From a checkpoint of a small transformer trained on Wikipedia.
Size: 10 layers, width 512, 8 heads of 64, MLP 704 SwiGLU, 38.1M parameters.
MLP neurons of a small language model. Each row is named by its layer, matrix (gate and up: input weights; down: output weights) and neuron, and shows model dimensions 208-463. Each number is 128 + 32 x the weight over its row's rms, rounded and kept within 0 to 255. Numbers have three digits each. A neuron's up and down rows have the sign that makes its largest values positive.
After each neuron's rows, "fires in" lists the words (lower case) most often at its 100 highest values on Wikipedia text that the model never trained on. A number after a token or word is its count.

L2.gate220:088166069130099137199129141140131159144173112121128133099125138092129131077181141130222151139101150184159168127125159109094120111143096079151133179174115154105117089171115129101138162124120108130111121119107168063127199136133103107108182100128105138128106109044109143187128111127133129150083127090086113100141194152124099140099100145199135143145134152110116147107116170156131117130100098089125108129121095059134158151103135160147129116142211149128188114128189144131170162160143121127129182140166125118151183170097170142108143103106157178163061095113126099171136154129074139130116132104130104147122077106147122148139124115120199158144190114183075101127113132181107210157096132109100168194112138188151155150121151146136178098134096129097111091164105135207146158111147111
L2.up220:106115080146118161140108237178171127168142103173140147127051132145126094124136104159124103198165087184097153117213204061082147106090197184108122156156103144128141080105070115134152051119108132133140144114109142158131146162131148088150138118162106130131204179087119115163134169097135094137098127120091112121142117145117084129138111141063164131129123126109077106166130126189074138101178091099117109091090103141168175154152094152099139164118142103171145073095164121173170070186085177119148082181105064099150105112117116137086134142134158143175089091201133085126117104104086128125169092152144127098108094113116091118134083089166109231099172140193131120123117119129155160110174150136112088170129120178091119093113147140156103066145124092115145141127122124132095126191155111
L2.down220:090136122130132144127137142087177064142135080126131126122177144125141162206121136172156151110129131147178154125107146158121148144152125110183164148168144105101135087123090137112117159146127157147099160186145130145133135122123088176117165171001130133072096092116089085177163133136144085114074157122144131125138143134140205133123114153111124166090111162096132113127176137150119127120101144114083175104110109136174073169121102143164103123075179125117126121126148139103135149098124110140143168140159154120137187100095186070129197124149127097114152120147141126131136114112085145145225115134118141140150095118097229104139095087141124130167119214204121174087118114151130121154113115109135163183119105091121070090105046085154166134131172127130078092116075121172176086120101076
fires in: "three" 19, "two" 17, "2" 11, "ten" 7, "4" 6, "3" 6

L2.gate303:227141136110124094110183136048124155134158156123161087113150109155243089078127134125115154133069115115106130165111118144127125135140078068168161121152093147172146127159182152082116082156080119148142145135110162129105144126138128095141151120110113105107142143148129136093188188129099138148074168129074096154084092124145140103157129094107074131166079035158149039112086122110168129121146162122149134123129129097144096123136105187163116118149122116127136085123102141150137139188096118183164091206127157168128097101112126074142132092134059128115127133096124123175113120134116134126087147185045151072114188130198136137142115122138120090136107122114168115142162147147116064114153138166149088125129145157132122135105194133133083077125102109144111122150122139147133165102144102
L2.up303:242092164077111129101143120045158142132143126135103100120123176120183098130095158145129151141056095088180125135106133166130152120162121042158156108143090093145189114155184134154113113155081079097146155108123135152120114100111164099134111135109109141164115140142137071072144172111141184090101173145053126127088046169174124087164111120097090153195106087147176057152101161105155109188127132113142145154097099141122097073119164121156142122118114139170095140145105118123126146211107142172106094188127116147140141119136104086121133144184067132178171101073093116164106137143102132159160118162067158056139158179174139118157159118155131044146107113131122161105179068118067122111118154154173094097177153128126132094091145164123126115100070117143104100162101131112137157125129099
L2.down303:115112143090139152086112107108143154137166112186130122116129165187094085167121143123134113097170152162117107119082174148182161074124127144174100217082107134151053178082142137123116191125095139072113150139169141160150043094170191120124152168133112222179106140122107125121119125173116152103129165114126120129160133167116153115098106164134115194156101099084188081149143143147142123172078124114145166157160111130162110087107131114123117062111111109138135118081117162156097131162132046158131103103106128142106119118127108128070159106156142139143154092119145151116142103152128161168106144115113195115130158155141067136147132099185115119170108136089109153136184155174088104125130104127176112097154124167149180193116140198133133116079081177159127078151055147176134095153152079
fires in: "that" 44, "this" 20, "any" 8, "scruton" 5, "its" 4

L2.gate678:185104126159165081133146102121158086129149154122173084168153135186167128133066151166124071128122187130177109073097163142101187100080107117103110147098170148114120163091122135162166128178186136137112105142108149173139115200131115109130117157106113204114180136105102148091089149109093127113151193152112102213136076090139173113156135130146161163111110092132100216115166110070148108144149125142187090159147180106142179177113161155127147142069088148079154076166143136189106076148070138086133064164137240118117168127150134125161127118089152098154087103143076146178150116176164135123143143171140165078151135132108121140163145062167139135141144137129122117091151115221123105131162117124128090147109156134196166124150122082113163139062202131123138128151083096109114152072109097
L2.up678:124163153136117100133129070070122110186092099138094115150098096148107157097159107150149106145103128112149084082090176129138163134152135081157131118129118102111100124145125150186164104190198152156151119116127131147196153161087146124102186096100112084095139214121151118127166096050089150111117143138099173166102118091108110136138158152115150149160067186061120114099142118136177117125155104141148085162127091123179160083122121170211154112118145078082187088078173149161095092131126121109161107111120159057193148128166175129144156116154171170119081088165121128117099140136131138136097156126170096076164112117058131185108133098139082099145170174135101129147157114184151078110124133095137130125128167175194075118143141088102194120105190073077115072073121127160173144134105135
L2.down678:104116119128096141132186120092099107070078133142137095108147137044164145099098183141172189154110138115108156120136099209064142095106136105144097146133161119104145095156137137164120196102147086155130117152113155159114173206162143107118114134085132098082129119119093101107149087079068093064111180132159172101082054104131159085089147111055180156168184093134167099152079077126123156137122126188138115147071092110080150063153183102150175157095102093172170201131162147187145130139183106092176137144106121125129148130100112084127109100154108100123110109164174110122128153148135136131077090107167157092107084135073145143163079145178117183075100140161112116168119088136167049117105092128124124130145109138147072117145127093145142167124129151146068117094085078121168174134138132
fires in: "of" 55, "was" 8, "is" 5, "mixed" 4, "some" 4

L2.gate321:136110124170149120159171136162131119142138099108161152130136205115170126103086109156161108110118111159115171099169045115171097116128150056135125151075116135144178101123135124100100122128139075141143084118118147095195124114128158113137034135255109084200084101118118105098092122182113115127120069153104091113101125187084165115106159078077081125169155127113139130180134137160034087173168086127113133125178120141050104084108133116127041117116109120149142087097075107093131122129108150105142151172084182067099160093146134160116122109119136115098129129174078090160074136168128189126118158133169134116192099109182076086148155043085091136173107157135109157107126127127167081127134139173143140167137117129091116087111128080101161092168168189178159060089188155086157065158186151
L2.up321:111130170141122125196091108165131119135156117170125107077091138105121142181076161061138131178109132137135100057157167111116025110105179189188132155139166125152144194148124175123151164117132124138130176116148146107165102122118136158145119137169119141083164162145116108099179113156115176151130139089059124156088060103109102142129141167123128147112104111097163175155106153150103104131141108176073126138127117155161114093082147128060116121091125134193096179100083105180134135127140138127115137082086065109129137131134111085157152075085166120105122133134169105060170108169227167113152138148139103126088116092107131115113128183159085126144127139115145169113114104124163136164135177131099139171154106116158146129095140093172168131155058168064168126121128133121094136106162184
L2.down321:101085134102162142139105124189122159113139128152139169135167160170098173162136124103179098140102128198185146179157108136177061177146107137115167116070117164180210130102112157117117163117082095143119059084103177112103153130165173137151087118218152145183116100101090089134137093103167111146115093193144141098084099183128143073145100139079159096139146113145119122172123159127089139138106134121103171124125135140136160154141139135106101124124170116137076087137062152107207139148125160083131108128076136111142140153127096129102124114123100101110140157141102110155102176138090145139110159137141158131094127089143062105161171135105086158159171147153123146139102086214115123088091140201122129157117133143153141134142174141142120147192136145093174103105206151154135101120171133
fires in: "center" 14, "airport" 9, "arena" 9, "total" 7, "katanpää" 6, "centre" 5

L2.gate183:148140116154133137136115060148183102105093089099094139134160117155081119135141122146104181140106144127093143154127093146124167094154134217123103123140158153111113135092073169140132133137147144047126148111126149143138136084108095125130228153092108099149146190134135191117157121121057120145162157130066121099109170142122135101117154142133123080155146090142159086054151153103084154075130140099155142126090179075140148113157163110141131124095151171079132119112137082160128108161093142119058082137107104144159142159103126145140131128120106165121091158176124114092194154156176094146142115106152110183091085143157158147126078073120192069160097113180155200085077145148064188132050136055163149150115176174070106180148128145152151087167166120113119093108095080124148168124093124
L2.up183:141152153136080111108127101157110048138153108143124064180138134107118125114144102122119145124168144060179102110154064164068140141141118153100149107104085139114089108114086112120157154216128200177136116096132114076147146112086084112132143118155133104193173170131112154092107115138136114107093182095093124131131210148115153124068134159138128119098127119077101150130125131123179184154172151153118146105149170073112148137145142131202123139087139163112190107108153088125153138168076141156027122111111088096154105157106107089129083122134131168149110144166139094035116201195101102147143113130146128068148130099160133166129135056104147136128133124125148123090126133117113151121135158150146162132091124136136096093141144204156172098176161110107157127140131124128135154049150120
L2.down183:175103123156079123118152082108167053119098097110177108107205099166085066139154167173130186129188134168152087146186120154091139104162090222116099151107058149109117106112125149187144162086083093142078121100161142109149169091156048121138092090163196094093143138125133151133161117105103157157053201129122124157105138162101128137085151136147114130116141123135122103130161156138057145127137124087163115165145120089108124167145144142065109140055137174098126090150134128098121108128162194115059109144100101119157100142084116147122148103068122142154118202108158107137123124066175099106152112083172190186139164158168140104137114137118132099173070096171126129092139137164098110060097138139156130068064114154187017195121122173115107055152196156152124149069140097133139158126110172
fires in: "for" 21, "won" 14, "winning" 5, "awards" 4, "elected" 4, "first" 4

L2.gate283:132137130135119138091148107168137166145113135170095151157150109127145123148127139181145125034198135134116144178164150131069149121104069152122171099131067135093185145112137124222135114143101118163152109103128144121110149150148123081092117121098142138130136165100123168121053154093112121175078140086146145101154151071157092052115185139127140151106204122153151140178138172110176115130093166134185170171132083130099119124137051130141115131061105127136171143116136123117125137112059066113094153082136127142108146166147088105110108125100072138072087080150179122106086156165141134162136070156143119072162131137145135156117109127142085079132193106073145087146134219142147158133178191171160129149142152127141104154118058148129206073160164106147174110191154086145122104094120116
L2.up283:205131120100142172145132194166177150169141163155095067188149154130102105175107099248134120079132162124111161186102179078074127144145110135106172170164079142121128110115120144106107019057125175164088086079070123114153176130112093158071123108122181114110126172119098129083118082125106086132133160122093103136152114109164106141117116158126185128113130172168198135123060075154083111157152053147104178167154151131117136127148095127102091127114121101125108160130085177144136098116138160141093105107122107138091115166139094141105085066121095127161118096195135090149151108154096161113158099120200135093081157097085127137104131140125146084124150096119135152114135170087142111185166117129104093096136123151114095165156143184209175091064049079044132153101133132181175097120172101
L2.down283:117103126091122146121156141130116128119075052102144065104144178123124124123108119122129135115118207232083144157147106202129133163151145093101129055104159155154180125122104142189139152144105109066068150135141092160113055120150093107224143127139110102114109110147116129141116176133139153143108162154146158103094181139093101080133132153085114077104142123122065132147128105106110170122184123151096109145147096096118073168111169118109143089104102111153137097134171079059155104076140157118174163124059124169144166104172098104119110149159161198113135140099139240132156122159120131155159123101091166098203134138130144123190110090139142171075145168119130062122163151097086103098139132162176085196154100106114074136138106063116114126079122150157117152100199095090114124151205095
fires in: "republican" 31, "national" 14, "communist" 12, "liberal" 9, "democratic" 6

L7.gate512:134145142167147133124155138155134152144154137098104143108132137138130111108086121134153139123141073142132091112100072108073140081165112171104117063151106144107116160137173162129108140120137194170086100154163127066139108137168101152097156066215166107137160101133097129167093081115081134073091116165160154161089147131140123114133102073130113153138088113114167166153095141157123092154121134117107139127091138115173131133105109109093131101145142114136148085151095065115159134075175131091165077160131121131163184155104068174113148124084174102141094134137109079156127120147120122164093126055148159155187070190149177131120182157141156128125180115149143111098112139162131126100117162083106061165156073159116098072160026117167056101136069132128166124196122094098092108106147106
L7.up512:194120115112105146113131112081098150143186120186090232059113120163105112091126112129131124134139135177108145147104107131125128098181140122186122060122080135097111156156145141176118154140112087113110106133105135077135123134188098130140186106092103171090150072133149161182078090095117113089079130181148093107074100181123128135091115132149142133123062124134120142131162132116124152138149202075086164150140138079132119187084114128124152016079169160169146121159082109069124098130129083159125086143132152171102118093127151106111109142118135163141127094105188171122138111128133108116161097142105111139152093151161151122136209138101151193128152164085085114102142140093132154156148076078147131133155128124111141082185154068103039170164104136157120175193158112074081148075124121
L7.down512:137118176155087143078116112127105114110165115133127120123117124157136111146118086107123133156128089135116167126116134150151103103111159199120143147110126113156128125179100117147156131124118135156086127160151205120114110127151188119125139096130096119141165151128103137194099158162141095144151146130120099111087091119123099067148127116125129150116183142200148131132058109109124166149151109101110113154105129151156096085136157114102148126161146116185111099122106180143087109101161156091108153113151121146099105129104077177175169060092122167110157131126106095088138093113157171138050160107079174160109122095121117142075164148104130152093120101135078153094146149125173146143079144112091043121144018118195126165138052091156142113084134166172154190093110099128109063124065103
fires in: "was" 43, "3" 9, "originally" 4

L2.gate296:171084119110104167117152176075109153115125190151146036120141118135112124111082206072140099144047122114115154141029139205193084149108089138171112060053106122167143114101106064157124128085081011098170147073107157161117139142153144123072144127139147150139128085132163174121088170119150131125087143158113113075114074115137088055124123108112157140132110136146181146105089133125114167144112196187114145128086113101140126153143095090127165107119128099172080152065101171135118103143128143079134104152171129132101145142062195125112142115162134124139066165117119122148167101098126114119059125151161127153122139140124112183113139151156112163127140138137109104118133137154116156138069136141091030133159107113114117187095080148089121157138129224192092136158127105085085104121093147
L2.up296:154093130096115142124113077061097125141067146121146071147163131139139102109111159064104114156114153126133116147128167163170080122131106097157058124097092068140115072139111079141049143134121132126104092080091135156143169095148185131184145096041176160190136089144088111132109081104198135199071091140121138131116136162161136117165181069165181137111104144163105120158164144129161175111152160162112179164101124129113137144167064105092131164128158183102106096163105167175099125122123148163133059120094107136160133087071173070109132174140130112106137143115144116192111180120150100095053149160103123115133129094172112152153155177144140166130100132142156105095149149128097105108118106119115049104064162111045105147169108094085130158100165151146085117117139133079164153123154141
L2.down296:134107121158129134068095170165205088095155066126125251101116120073156151165138107239111118133201114144157164116112173133184140115140143154141119167141145156124133118105132096108096139095143157114102164161133154146139162103151179106164146139159139099091118175103153124165173144154106130116168119061162117148182096161110142213193145126104113140136145090164159141153159100127125143102135133083117095140121107167102127156102188162109137112148149178109085131095130135080138134123137070157049142061100112110105119138165018112170152168104107179126124116148138133064133153189121141133188175092210079114157138136150155119128070078093140097119119126136194145155142157147120090222095138133146188172064149147195125100161106123138087168149107128116164133092103147129150129112148099
fires in: "9" 42, "8" 6, "10" 5